{
  "vocab_size": 7248,
  "init_std_o": 0.0,
  "init_std_down": 0.0,
  "lr": 0.000813,
  "warmup_steps": 390,
  "doc_mask": false,
  "train_tokens": 171100000,
  "steps": 10439
}
MLP neurons of a small language model. Each row is named by its layer, matrix (gate and up: input weights; down: output weights) and neuron, and shows model dimensions 32-127. Each number is 500 + 50 x the weight over its row's rms, rounded and kept within 0 to 999. Numbers have three digits each. A neuron's up and down rows have the sign that makes its largest values positive.
After each neuron's rows, "fires before" lists the tokens most often just after its 100 highest values on Wikipedia text that the model never trained on. A number after a token or word is its count.

L7.gate340:514504447505463494470489378424407458499446425546468561484426520463452490445480498489492595463426515524463424567424620478572578474442528495500520454475504450466576473501495547500452475556475495461558482613467508462492450541490478424525571574540609636531516534475516520578476522480492471605
L7.up340:524557486550480564397478451503462574523583464493454522470472532573407404424520518479413526487570535602483556460367557529506572531478479439450502581479519486511518549514531483467473445450536491456464505608370438555544442502485438468490479533512509544551501508410477601449454481518511575446
L7.down340:597490425441417500518538427662491431488556505522492467573553538504503528512478449533393542527507480501525479492490503551473490552457484459512458358407540513487612456583469458418440561526500440443541531482551476466492466429584463554483531440620544505456530584583466468474528524479569568528
fires before: " a" 38, " an" 14, "=" 8, "-" 7, " the" 4

L7.gate438:566522522532522541489448453567464477458485522493443525460564493621484463458450521493492567585448544462511436569502439428489464535481514370537521463454428386511501452542461437455442454498398483479531540609551496564491409506521551453444473402520442533555578594591522617589568455538508584587
L7.up438:500606628506531487449485479508464521535524534446432466486510499540450609392553394378526495416550573461468471554457589435644478525468540461449467545386520438559501609532449495541459442508476566502499531507413489496509539559404567475546453495457527426503414470530429563548543500551522500472
L7.down438:496394525461507519459568442516613571512459545421434518565455448535552489505524422538502399405589533551429514498578462493524473571498442619525460514573566513451544484503473534550489416603459470435455527466624551586413465576471570487548527479415467464513586510525483505478533515550483578467
fires before: "-" 74, "0" 4

L4.gate74:540537492528485500539437424462496465448543423370565485492527487548533483444488532512543525581503598477463513636571489404500513520464485512412459438611515453529547467366439461450455473563524497533400509403522485482497459456453480511575529513523447433478501470462541417575546493565486486511
L4.up74:499497450490457414564492514510515492478567483431575498470564453518559527454470523419466573441541517398629487563580567466447367574579521437487538514503493524592557477494451483476495547535450464569457537506594434606504491502451432495542486551433400383486474511499500389494526506500511479520
L4.down74:471460523487451431511610509581451507548401594602435518557637499567440414468531535482440437475442501465480494425502535554486566484439584472406584598465485611549420503516554547521519539514464399485528556557498421472527587461534439557465476453446570492534500451481518562385544577392505469529
fires before: "0" 28, "6" 10, "7" 9, "1" 9, "5" 9

L7.gate453:543548496464531497541389528433513473518501598417539567523429554567488500480460416526548413568458496492489500510455526520491404455497526431498438510492560409558616462509402461501509470523534479524509492533464553497480506473444542466524492457486461519493507579516496458613456450515469512467
L7.up453:421506502451444508409491562552443493479490481449512416569520562485536448622544498455518471422567539508515571398465402503473526567597500441513519481538497493601478409556470457521448427546515586465502495583495483550465556441459464622458506495479555495561523492481504535560472499555517442470
L7.down453:573549479477569452485559479569532503483425561426482495517480489526437482477529612501447508584529568478503516511560444528470469496458487518482487512484448463459516527483472535493506530510492563510612558549533514489528600527469519458498493532573395529465552552496420561480494449475469520445
fires before: " " 38, "-" 15, "==\n" 5, "Gls" 5

L4.gate350:534453541506465600348534499580518567462495451385510523521427574524570486579458511513504546514442479423356563597484493500591582535421505451438457561484617557565529481467474520496466457542483532423529494598513518462532507499551557466535454521547504490505510532536454544568473595564558520456
L4.up350:491489558494467550406428515574593413459522530417536448498421481470601488562376529411513558431481504487442502535522515558546430493455563510493372546543546524525482469501448532453444385611435568395565453575466484461463583438585507502513474558452479438548504481566454478560468496488565475480
L4.down350:526525549498483461522480606511459481517541535528475473494497452464516543521560539417535596430485494453500502442559534545451426505517460540445506597523528435580468443576534482477542415570551604500484465504561598460406500428583467595508506511440438509435493480496576454494465463478490497464
fires before: "0" 28, "1" 11, "2" 6, "10" 5, "3" 4, "42" 4

L7.gate428:555465523430487517508566438491506480484456441462525479632531591521451406456571454445549382496543495435461602471542576479515498509461521524379529556529542502523476485540507486586464559484510525449387414492473497443650464475474446434578452399536501504496505462480492541485527535496605526463
L7.up428:529508542503515454467535475442547402406511440478475421480443505504533407432564448510625510513517464467449469552557482592470526442498494403423483458491572502521506539466374533568575592477465527459466428482501490442449476416498473550593523524565515479519551451469515537444567512489547488484
L7.down428:489477405538453439526589506554498407577474506587473516433504500532466527443483471565457489493478491403540509486482564476546480518528490508454539562366428474557409513544458459520570522456509572522479470405587517441503410454574404497525440530472515449399446496533477482456425560513520495556
fires before: " |" 35, "," 24, " |\n" 5

L4.gate60:601581586591497524599549420522567517482534411466492438427481542455572478470486497601559512475459548508420474569517554450573467609476465435451443542493508459515574500436485510479471552465478558446574462552543474513443401553489471589508510435568530512472585468468560528511447639517604592423
L4.up60:621578551561474479552554512538626453516472530485549438470548558370549468481512498576561463484490504432404448525509502415505502524482480528503548555481509466491506451507538505449503546547494520511590506499600499517434458539466522530598487424472419444434547362560457547459512541482562454532
L4.down60:387508452499492495505561527486447484551492565469494472493606537578482474443551561470456545517599503466628539507477541539490564442566464520383564560517440519449467463530552530417591505499482504500509527473595521515467494510499545489462424490436440489503529477480508521389552553395548394517
fires before: "0" 57, " m" 8, "m" 5

L6.gate413:495486591495560579521429480497383502500574599559488581550356515510547601516477496567507462417481571454469479469456517441594533499445495440516486576442507432451554438481453480523490470493457479504502570620479528481561498495539529491484548447588443529486580533485536555520464556531577469457
L6.up413:506461428489563464510527502554559526512420491460495502520452434515563558587562553494535548514583456472538517530466417516563513472568471510486508546523506496591433489462432505464475498575597473380500541509550479458495536564410504461527482537508514547459480543482545571529463485498521425591
L6.down413:532521521453555523517503418526412511446547537526469542564471514572493597474348530457571516512557534555404486402466527497560511564513485449545579563504460549449527561497356574520461430542503509483465458459380591540516531547527470467546552536531515440576549478525480582498476506505490479467
fires before: "-" 71

L4.gate369:556495499507437527503479555507531557386463558471543568468493550429467598469457497546465482565545499554508438534537532510525500513516455423439500497421596464514595499530503470510513548527495501420551486435435509441618512463519461402483486431662481436357436451505550502539548572505482516449
L4.up369:542510459489497487586479400478557523448491541594504555479532569502527513452420528431467408487533574492563377500585556484462501623545355473441519443392519488485566486494554411412516499467449429469525543469458500509572551464519502411467499496507559434446456497533520529555508524442523516501
L4.down369:525500409497421474537544512545396533605516518574487445530514491588407589539523514492533544483464533445509437434509426434447507595559495516551485507481408621524411497473608546459510470452550479488441509463448516566469531490454505519580466540449559543527489544488498551535511467463501445426
fires before: "5" 14, "9" 13, "0" 12, "6" 10, "2" 8

L7.gate191:651532448520520452482545491445551505472546550462640474467569511483512447494558498474498519490426530454388543582490510418494544489351601489502512533425550431478519567521575562546447447454565572567493467421538469507446491492526440534409572450585486486471559533495507512573538557472446479496
L7.up191:534478495544504463534522527516512490553608436404512456505543517500468514561461567452513499525467580515503487441391490488458437446425518563461410448508516496469550452409496418486481540451504434498490533438440430464438412529487505550563397454486507508538572455608447413569481563469432522460
L7.down191:589499391393503492524532454583558490521582506494529489449496548551531535506467552506442559423511477485555525478421468520409376480494543408587491538502471510520459419426547440437479517549605534494384484488455533516471447522536493527473502442546511445497517525519572469593546506385556483531
fires before: "2" 10, "0" 10, "1" 9, "3" 9, "7" 9, "00" 8

L7.gate178:419515495493463534550505480466537503496513493486514520651527577574444516473594549447493614557551472428537484434438467463517514492477455478464566540451488545559531482495459500431518550538433385463507442553498507447565474481448593482411469454533499554492554496489526477518550447511564527548
L7.up178:501532584397547556457396462479473561503530598461410485511543581481357511521542567596497522491471456564539480524445496546517562450462510464582596552490536510442543481525511498480552445506480614438582475576446522576463472574493547423456470531506557543442388487409486571518531558500441507477
L7.down178:510577567477542442372480475531523465447503449463553522616373558418470546522456469559562483521537525478502467495429459516429477494530439422459523566506498525509496482484511459481581471461440474522436504507540436468530518373464594446439594443551438559471527521495442546396465481584521552531
fires before: " |" 17, ":" 13, " of" 7, "-" 6, "\n" 6, " in" 5

L6.gate234:460539495430498519462501525488500538469450505469414510450478505610414479472460563564464472408506551477489543483405518456559593569454463510486555529499503425569510573479396524417489545549545488412603534455541497524534460514365524451588537476609486552512484517503503574547471479585581456550
L6.up234:440510499481564520465526482481527431548430411599507585524444470477584546395462503454453420376549491435478578527498514501559483489502518483510559525483445475554480464393501480484450463503605581424567476508532554493553488536494440450515509484485517493414496501463505555421470550558503520499
L6.down234:529471457457435523548557415510398549484477480511514515471519469459552541507430512577545575542458525514492563553521535474483488446532509490492475595398439551428605439573423524479439549532426412526452566520485536563465549466513480394521533434468467535515442457486539486526456514512503511493
fires before: "|" 22, "-" 20, "=" 17, " Website" 5

L7.gate202:493489535499536549496503460463491443436459432399490496499543469470436475542450580503524507479547595377504437517473562499503617495538562544535437503524517463482477435477487501483524459520466556583478554469493532519511422517545556521510576526473523407491511560562430525506460559460512517486
L7.up202:552527476504585517508502493641551592451534574571528513557530512495563558476427512514547562602493530434451484458462583435568577571504517468554447523584525433537503471540568489425511446497568454523473451476573545545502516462499496485560479500504562620475497544462512471514611457403457484501
L7.down202:539500499465523565446492535473480490464487372444508509416610594437467539481441567509493419395531490485526464532473462547491492592642440580472479419525553384472530571577517497581529578573489519527623496461599505472559415558528459417514414439536520468447495473529498491428499487489449508542
fires before: "20" 41, "19" 34, "18" 6

L7.gate102:675491570537526454548461508524492490531504512446575553576446432479475444481563447504472538504587485427439563574433492419463488559503504528563528463486585459511615419593566509545451427440485505411502514456562491457494431489491440489479489466638566489544588524494555563546475541491407514449
L7.up102:607572444542520491510437569575562516556513574549463570489477488538459477494574531436438513454507523457513412567494497400409539458515480583576590475409546508504480460542577540484447411520503554401593525519513544487477458518524437525476435520524553489633557560489529591467479560431425539487
L7.down102:545614428522478536573482616577494518604528540547542608426537462549473479475545505418455492557544483460539517530446495537482483441510534543595515532500581538580404378497477489443480470525521436529500501434470451487497567550532603498522423558425497535571577523538505505438466492395476482424
fires before: "8" 15, "9" 15, "0" 13, "5" 12, "6" 11, "2" 11

L7.gate472:512549515499509527506499530480539449444423492526519540512509502512534515438504536482519457441601511437507496445489518474518491429550566452550509620442470491526573467522416390496458493517519439431422465482520494404532508510423511575651664446600479486492495451517482554482552570524542566494
L7.up472:532528573532596437464418427385362435535592496504609499503524474511482455468501476578563487516517448493522474420521490533480535499532527459425561421574468524542500536463430502384532487489448631566549550437466533543463528494472552517582561510515460462580449523516523514507559492460466507484
L7.down472:444448462444508494483453460366447495508536470516535481521530531432519452486511572523480521468401568474479468517529410539592461454506526423520482579494524565467518479436445458441509384471403549453589620523490500503576564532553572544582506526563556548542545459442465560565443524566515480504
fires before: "-" 42, "=" 15

L7.gate249:506527491442549466436433448483530498422512485418526443481486548557490418495441550556583510534587405445501392503510541426546542497598491449521522512565474372509530469495490472441505521505511558453478525529407413456568519404391470446543551596587541559487456478537481506529538569542487472559
L7.up249:526498542532516507488536446406451455415537547506498470500391436470504588459482562378521480458591495367479561483487539451607534399542488498486453473479518470532453468486418496517457535572620535487496528514461466593475513426504446482524604470503509448459443411493561491541474494482564457498
L7.down249:431474520473557464487511492501471528477531380455556459555469454512584536530410487513516437408464516464473462471470496489654469472501469505493436550433563531497467466421426458483489567478448418507543589524462470584501504493473519487481455437466558508581519513443485583562483440495586501473
fires before: "-" 76, "=" 8, " an" 6, " a" 5

L6.gate134:490513473435573501457525520426453443412501458569437501520508503466436531470529531505532528501517483531464459533514461466449558521598405529475486508530654462462502592475459518465561564416471430541577471474504452564552482521575483413472525517525574503555555489464460503497535469556557511514
L6.up134:520503493528537505395578617555539475458520472478531433525621473577532534502517523461530403493424508468608554454477538510592444420427471478526498502549477458465515511492487515415490463418419453450451473479478520512465373557438504505577492568529563366510524517520489525395494535482487526468
L6.down134:484512472547472525416474477446587501479417456462545604510469592435431449485498458492441397446542493485487531440567534455542603509472517485387419526457450472480524477582525430368462555601519531562417511508550538506408481493529458515433463506448445494487506575529522559464480482546551473489
fires before: " |" 59

L7.gate334:567548525424542467489449479431484558369540491521493418532538493502507491452536500428457456486457534511590464498469400524511466515549558441490503491536602519442514539512503390507507490445479476539460558468518574440646437425554501596515465479540513569474580546501558496515501478519543639426
L7.up334:469385584539541477445528512501428530488503477557431460526600552514365490452505526491504502441505606596534428448467401546433478464509456582529544491499542578400531594448568500538496513434454434531582478547491526469551444499549454612608582478521503626552503459478490479507443503493513529492
L7.down334:588482473583440531472667506598529436493498471530458603482521571479441556534632517517499538544496495469424432464448537578421530524439489499601467526524443571531449553442474538437517507488507489586465435535478531491468563491521509445458533398397486477498484562513522501459456570452458467512
fires before: ")" 31, "\"" 21, " |" 6, "–" 5

L4.gate212:572459511513624485503491572543562578435432484449517505529414539402545447462529538409530458524475527560565521481571538475523586437537483508471506432559484512464550427467593499511533457565530481548455443631519580510580461530476518558514384532520479529495505498360522526501503463511394568407
L4.up212:579471457467631474546472578538503526539473451459409486530471573501568482461488555464457501581493429534566516483457546513480486459426535459468454438491535519489485377499541446505459455490559430474604477581479469490460416451430541445471382480505496586542491475526514412454523509399508532532
L4.down212:499468544550536458497460519493463471410515513450466533450497470490453499476512529550459592460472376574575524534506540567531581567509523515483488488462444507494365497501478535511499434445531467558418541546538510486501529552432489524497446458362482523469464463551586514588554554516460434484
fires before: "–" 19, ":" 10, " in" 8, ")" 8, ";" 8

L7.gate446:544456482585560551508594449477486465482483503464545538507456542491539569447522607494496427475499500511418525472487468495519543473471532501480480583463502490500548444455493497504515571531473422503563573442484544571571464606532578481503520436556531506553565543576425552421536448460579616493
L7.up446:500526458497538532422395479494577554496505415458587429566477537477450492559469429483489450597473496429494546501489457549570478507532478463510557520510415451499453571502505441534515509543490534581495538464481469496620512471429538507452459497474458525572550441522496536497441525605523547593
L7.down446:453483440544471439468441545543550417487484504449520556505559540417459487549462504450397472563432529500472487588524511518506511564455510488524530578523443474382459485491528466541493529528498584528519386468370522430523508510531529442474480643564553534498528494463551562404474449460543428517
fires before: "|" 51, "|---|---|---|---|---|---|\n" 14, "|---|---|---|---|---|\n" 10, "|---|---|---|---|\n" 10, "|---|---|---|---" 6, "|---|---|---|---|---|---|---|\n" 5

L6.gate174:450463672438468540445549420466488478449518565524465586543484536443519524523479495507465527477412461495510485468389485446511530591532566438514489451516473509485527475475382439409564495420469529485515523625556513437423577395434549492506488497517569455437465511539578540551500536511490505510
L6.up174:410526599496614457533456517526526557511508516499496487593455523498541553496464655538600560400470543531464397440547430548500558445524471598563498484557531516525462440541391530405489458624591448480522419464490508470424486496479518576398505483520591511516566535561490494534545534540572582369
L6.down174:542487545553563468427541502399443554471487545534501489577518499430491535427509463583478506536471523574535454518485469469510476534533597542506546477509484574594552495406492586491456494490490566454459643534465492481489493410554486506477556544475492388534558561505495488464419445551434545553
fires before: "-" 22, ")" 14, " Candidate" 11, "Gls" 5, "\n" 4

L7.gate497:524537375556554462483535549426535546464491501543457477463415541554505460495457572397499532532583469504425521472541417489474511514433519493432520527537543471548512444549503373430461497505458438478550492411483489571517508448437446455499447486547494654520529492521460496537499546496562538461
L7.up497:486446451586495416415558481479505510509491546446492516414465580505488536554504417388472450526454473485415465404524501523450483506546455566488611468487444531514530462614514437374566400549419549531463504511453555558435603477486554465500478450458488484547516464458477542479476464508527415500
L7.down497:490414499457532440493487456620407457532484453456469542508577500552580518463549472448435493642394532471516535502470465514418520553548522585588449470491425513507482592554489516529525452503489535537516506537528438491492510435493470476486599478377490415522537435455557511441524404573486455504
fires before: " |" 28, " |\n" 19, "==\n" 13, " ==\n" 10, " ==\n\n" 7, "==\n\n" 6

L6.gate235:473489507542435483468510558561528541491532504446530567487358526474503447592513505466526484515507511483321401591414557523497490469408413469543557542405593532505503452453447472546424414550546541455565471477490440526501498466462511446487535549486566474489545434510482475545526518528576478483
L6.up235:598525422422503369493448519401495533523477423562450451486595528575383498472480588490417636507547487435540515413573546397480501524532513480493508475495556478530550515524462516538489613408467539485570520514517582509495448451403504467458541505548519472466445465506504471553427507461465459486
L6.down235:488522473599467580513509526597557535498568477486545474472451575484575557536504485404460520490528534452523459587414449542511581508389441447518496559392528471551558407573481452587541456602509441456487401529471420560428507546524560437426504474421537452472508433544481572443519491503526464483
fires before: "5" 9, "8" 9, "2" 9, "0" 9, "7" 8, "3" 8

L7.gate361:582475526609563465507496462490454473431537507478595540525378513490531529553513397514602505536515527479528486516556519485457572445522606447525489579373555467548598474485440496504476479515520554483476478482527525507474522463546515447478497489551557531518459467561517444569430513417579523438
L7.up361:444573429435471489468520435500527467501448477465372471490549537553513422412529430468550544415462509617556550397461499579558463537551522492474584502484477439458462505504576438460529483459457514448510477551563483558605487432471553459473580494509421607589430400540539504488534487502459505489
L7.down361:480390486446455516431549454549417490503574523515525532435483446479457519508498553408565543667496575560441443437475491557538455513498472485531538476410520494503527541503549486567461476423452454410570518600534527401527455401471545436521611472506467475441420424542525514434581452481553609470
fires before: " " 47, ":" 13, "ival" 5

L6.gate18:567512513452586516363510526537534532454402501537583467478453484594482366435526470438572537427506511490521530490477520481455507471530611509537577470553526502437508468551520582492474499430541520454427623542494613550403495432504529501413522492560434561496454510521448545554514506517455546484
L6.up18:525603482488473582567481472462487458489465532436521448444446448555440443490506562518498497391531496474464512516494535474597403474592560592460468342573500494390494472445479516573462554522490456420514556529490478571505470491492461635513478468464512542470524527545502563449450477524434491434
L6.down18:458451481606514497408514429583438409501478513434482540592510507412438464552569464436559482496563463513566530507516414548506442552516567538595435572509459566493524483391535509419605523515499500478461544545490522483559506539557492560532489487509538444529453438411490411510576459520479486510
fires before: " |" 51, ")" 6, " |\n" 6

L7.gate496:506529549467470481542608533562566468424463478565428413477493503437483459412546596550521485564501515450519477526480409511522476486512420512599501559553559510448510527563419498533493502537532474471518488394551512538570458463470497597550585527641492508481526610507530531524566507464535641475
L7.up496:495487518569461576521550525497521458491555456535542531448495469405449535597506490480517498502402521468482507536481459453466408475571482600610577499471436554437477501438537508639460513620533552432471485495497483501549523551514466503504553450484584513498486502460557479420495468581611535580
L7.down496:458452517432479547550541491526543474523504529535602516499527420463488526471472505439502517572398511502466555514436389476427450490420587455429507398421560488467422475547493436553532517600467566447506493412562513540536502445480497484460539542491558519486399467488515477437483463481531582453
fires before: "|" 98

L7.gate22:513499538563451529440560492503466396505482537577495510551524546462538514523528454514552570493488543466505570606414471521589474528574472509534460501487526444598523513507412538531435409543526594441425497437575671496522465446477558472504557600547486506523479522451478583524479529482594525562
L7.up22:516455579498350538490480577473516422435510550480385476516488531459507568559520573507563589498479477545561513605535455485517544547563511520471495542610461416501540583516479602577456550526526536495489513508529536481558507401504502474517515503532451525469515424395504573444413585519456472577
L7.down22:542525408532510519519535420485458526507442515446537516465474525489541460499462546446407505513505484526475548523515497449455492490442482521499508425528500461509446467508553500476479577439601486531499465578540384500449399428430360518460475416539432573536472582572491519481519473481423546548
fires before: "." 31, "-" 25, " " 17

L7.gate97:588594541574490532402474447523516588423488515495496517578470434504543480486440448536536498481454515560399573550417435398423640486526536465475506553503517391539577460504482526484405503572460461486436499590523598496488440513544507512505557402587526477485522587550398565564445461508510518519
L7.up97:524567555463550481518429528450530568471520457548465475526504504418511494408423558600524446483539530485463536421526447435371455475566452567426541422610462470492506547470598449486495426535489455549508555468497560435471459503389455571503467525474526456494451555564423448418466514481437592502
L7.down97:525392605472503483540457394520494525452569482435555398430556547389520555559502521472542525543480447572468508492548419479466533456562442547563546427525529444576604523422460466538366574588532444480414521472465461441472490512526556472510530442578527513465490505502534476587534468557612502450
fires before: "20" 16, ":" 11, "23" 8, "18" 7, "19" 7, "21" 7

L6.gate390:498456552570478515544535438468544641449458412437483529542497502575547525499500411495497521499463626453510522472442476441494584450474518499469459503425485460540492527480472487430490467515533551547513631482553514517571436521503477484493505457556477476432488477513530514560580506437587453489
L6.up390:541494517566566454467464527555503479505494431506455513552621474483468477510407552542540390581554520505498528513579542413420415557447487519467521466511578423528477490544526539445590449467529508541411509521480407380517422543536478590604460560516498497492532504544520501550488507466554491578
L6.down390:516512328491462394489445588475500496531463551534486442508584468484516382528550525482421542542563482581511466523529511470501477564441425505488547495497521560450332443432519536454547409580526518534455465503457511462506511438489536527541438549520547456439482507490492502540447520521479465530
fires before: "0" 13, "1" 10, "6" 10, "2" 10, "5" 10, "8" 8

L7.gate87:577525529484545448548502525453561558440463521439563468592397564460524482558574438487483551586565516488411461550531541490471619502451512488469458515515531375565593480472440387560436376507545569489583415550505542469491479435526489479483476503548568507482505495459579526605502538524467478444
L7.up87:532556554544542519478547577562514540511495579470484449548468455474480419510622433471428510464539473410609411532564447457459516531499543501460618623475545451541544460608410490528488356520519505423519512478450555493519500463512535486535467536523528475617551532376542530489450550551539547434
L7.down87:522537513542532558517498611603432600553553574466478694532452465512467408526558474434503542443506429459492551479586545490513567510471518569473563508515627489557538485529489525425459465495543435473519485507505486500533524506606552475493421547452471535512533532516511499432526529489474417406
fires before: "0" 33, "1" 19, "3" 10, "4" 9, "5" 7, "2" 5

L4.gate409:472575473477536429455509474526510484505439458523552458515481541464503517464461494503452558444525495544524529490458509440484446507468505502443457488453517501502537527438546475447413594395515506554387522473526547471556486418517485469599543464493499575394466486529563549613544499436499538497
L4.up409:499515488422518444525504531499543569611542519486511480545525581372529476458543578473466431499535483507455513507534478437503474472430580415435452464531513487508534524487528450467500454516545530511462473477535474518548520498551570493480620418510458491525427445513548451589504469439500562475
L4.down409:568581504559479533452504502512530499538577585545520517517490535616455512520480503455590486502442541393507461505461426498421526531460497434559572547489502463511487430616504580517536471544498445399553476535452554484406488493628454480469505419521560434508642616528583528400432476504453467471
fires before: "0" 21, "6" 13, "2" 11, "5" 11, "3" 8, "4" 8

L7.gate156:512522541457487488499433473448525517352517475552497536491408435450481455530562554416540478411540541460496465560473513497532545510639505461562473501504486458422564542529461529528499495519506552403559515477467483514534525534544478449452514464635544541493618490413527575505471483512473497526
L7.up156:503485461398407488470525509543529442438510504529449458419527477545548530441404524540453543477541466411587372489558505397584508511545596525547568469527555488535508481432444491409419554578594529421489533573504473566494442441531496554566464492436486512417519447521525484556551562591540475378
L7.down156:524518512503540481502557447564467476525517473543378475526526502578454510472448460528470536391507556588433394484441471607530559491525537532453595460468450466530534551535449523503512502625495481502470490496588466535402488563590417423524570497594578448528540564508482516445456454506532545447
fires before: "-" 70, "=" 4

L6.gate383:485489523532478468514501465617563497474409447475488594561499574422485585486464560515489498496580450430451380545429546427526535449502488551546499491500521482495570465564499517498481497489456493523458492497515506499584494464545547508517491565512678578571430589536482518548492608473509494474
L6.up383:468573468660512560456559561574577521538491534559478560514551520521549514515492409524488504577459510513477520418503506522502496451497505602494444495492514464489496439558494581427445515525548462494490394535550568436508528430543529481523472425470566502527465534501556543440465562462546555492
L6.down383:378446509520555529486488600511474464420538516602438473539543468492529565477564533519527479485459573556466506453495502476531553563571540527510492387608421541451468506546473408504591525574551517529523524333540519514515508535537471582556493574443502488492520488496557521556555464511416574577
fires before: "19" 20, "20" 18, "15" 9, "18" 7, "14" 6

L7.gate356:617614536561533495538583429590467500453459489484634483512494482520488446531499505493550478527565494499500412570411425474489481485481483533458422496468534488501556484387613396453431487505482442529513494494508537492582402567511518506482424430572511474488547536588534494509548546550563531433
L7.up356:525542540447534584525527475555549478439506594500411505493509518454519490494546546458582510540454468512561506516386457508528464520591461545485419601512490447506547560413539445481440483536484472458534483496442542462501491487558484513390475475542468454409604552533593507453482585464522563475
L7.down356:538445574508468496553523528485426496534560537502424505443507426450561520526606386464565493487543499563587569408500492518442484540511496478497502467509522479557534545541492606554503454466500523504521550596506493519474523469599496542498512514446509426512554467485547552378502552516483494504
fires before: "0" 21, "1" 18, "\\" 6, "d" 4, "m" 4, "3" 4

L7.gate437:521493516388444509478352505415468540432548376444584458521491461569523556485523590427531527452510520495500525584495510495509515578395518492484521435534523474573438451579558450514481394515461501519485505446570473530561459506527450381496448583497524534473485485457486515521509464432556523427
L7.up437:412419513425456470567471509562416504454553455503558559398410567512462448635501503482478498535420514422465430403517509472526474529503449506529543485515462533539465484458514341565417536481499463544503529449536465546593494467479442536533470541489440507475570396558470560484529442477553554519
L7.down437:557438568542481427548543449559461516498456431596510503529438463457488466425446528518559451529530607548509538489544477455540507487481508428562420570508504477510485494421530541508499512568462410519421485480484539514496564584519506481493572494447523556518541565505417388588437553552518575543
fires before: " " 35, " |" 21, " |\n" 19, "|" 6

L4.gate27:538518449441461527502512467550531550363402513394625473532515487450536468503568545508457437623513447532548544587545495486504499545576414453485417433441497551489452453483555545521485540506488497494478450460449532476573437481447553483535498483565398462377545497500440493628475510468496555508
L4.up27:525553506467452530546462483505524547428549483482566509549500525392498498521495578465497409575574615482504419515588421467548567485506474508588525532527504543464492432530459508501499561526543490450592498539409498494544419400503518533507527514477506471480503459455475530521408403517479559459
L4.down27:474525525499584555582441470535454483554610506507519471473578506561464482513479539472450490411510646453512432416413525452536447466518513384494552539543525483461471430570500508475511438491483470480553566509442562477481443453499446495455468381522535430539472527444545564372527546362504455475
fires before: "8" 14, "9" 13, "0" 11, "5" 11, "6" 11, "4" 9

L7.gate498:602546449529499577464499540506550519438512450530509488498489464467548511546506618445574539510473483522475386500520570422559535508432519538579492552494565427463581433435474542459518480495480504518522449492513550415551449524514550560553475537605579548470463594499452548541532567600523521440
L7.up498:506493520627455571517432564500601515427498480447530520478473414521510487532482545521451476505492448574498509532511454470523560487545532540575509483507553456498490404568538600527534534571543552431598464520500514441539457481519536465490443601527535528424490503470548579497507587445535554491
L7.down498:395486505550471447505484532520491596569483520590521552523570520457517568478474485537518550508461484435539540545446623563545453561548504509455496404479439514596388614554556435523606517462551497515526509508590477501493531424603452516457490540415490506552501485432550466487518537410442503602
fires before: "19" 30, "20" 26, "18" 6, "15" 4, "ishop" 4

L4.gate39:601399433520443499581519486549567510484454541527474513501569531500520554472474571499414470513485502483500453528381579404593490539604441518457521515451489471537511459474559500514437518554534542531597462542541528445596475523467417529471500477603436519475487466550528514483412573586539467522
L4.up39:590439410593459514493468434548622538518455509481524572416513540506569487517467516463583452493508483484561525497456525464453454594473359498564470502472531489471556493614514526491516480340492439511523476500525528457490563627526553526549505477461563565541505470548570504464498485505609484508
L4.down39:476465487493542514576549582502493502578498552554460506498503446504490405554565441482428687563505451432459542469496526492425488491446513529563514614472551486496512538514531591482515568423516469483498488465516471629506492452596582466524440568631573466531582487585518478505509512427541518512
fires before: "0" 44, "5" 8, "3" 7, "9" 6, "6" 6, "4" 6

L4.gate40:545488547555494585543397530500537557457452462525588595485497559412538514469523470552516472512489534446521548482479478442557443549486471522492495562522556493438609463551469438496445491530543543453547494455567561421651475427525427503492598441621487502500545497516468503605505531560621483422
L4.up40:505518458407558515507461415522613569553495508526517479543565537490549484545557455511472387388558607498514474445531561505513411583462462507498462520600539437389525483463596441412462494485439386492514495409574515504492495461538456461476505400540470474439491522501500602498487409437466543439
L4.down40:536453513578496494538493523499428555505530531527503436485553495513402523535536517480518531520532601506525488449517456503400546463430462523477563493477456583482450453448673570613547485489479432558476470497532423434455538444456451570493434526517606436564547559519469507452482471446474549482
fires before: "8" 12, "0" 11, "2" 10, "9" 8, "5" 8, "6" 7

L6.gate107:475456533564418567508536508548463461450507553420619481572520434495514507451566447531544534426532550451520494589517460520503456421480562451448506450523523473499554562426525486564401533574496564494523536547509595455605551438571455480539512471543559501483457582461439563462498599508544477406
L6.up107:404461499494601422484513461576526491462568500474505463545503465532442463519407429456534521498473531454494492473520389574490516515533556447505535508604529467528495636555542494541595521530535589451543480497484511460527605420500525511463410439441473516576484466542471491506520534471493378486
L6.down107:630534511529481436492488522469482589466505402510424493471489424650514535590492536595546469551412476488489474597576451570536549519558474523407590594549527563532547480544556494565564544556445496482467524474396492489577485498445485508480406401531526482545529515492512453472528492487430570528
fires before: " " 33, " Town" 5, "umbent" 4, " City" 4, "ors" 4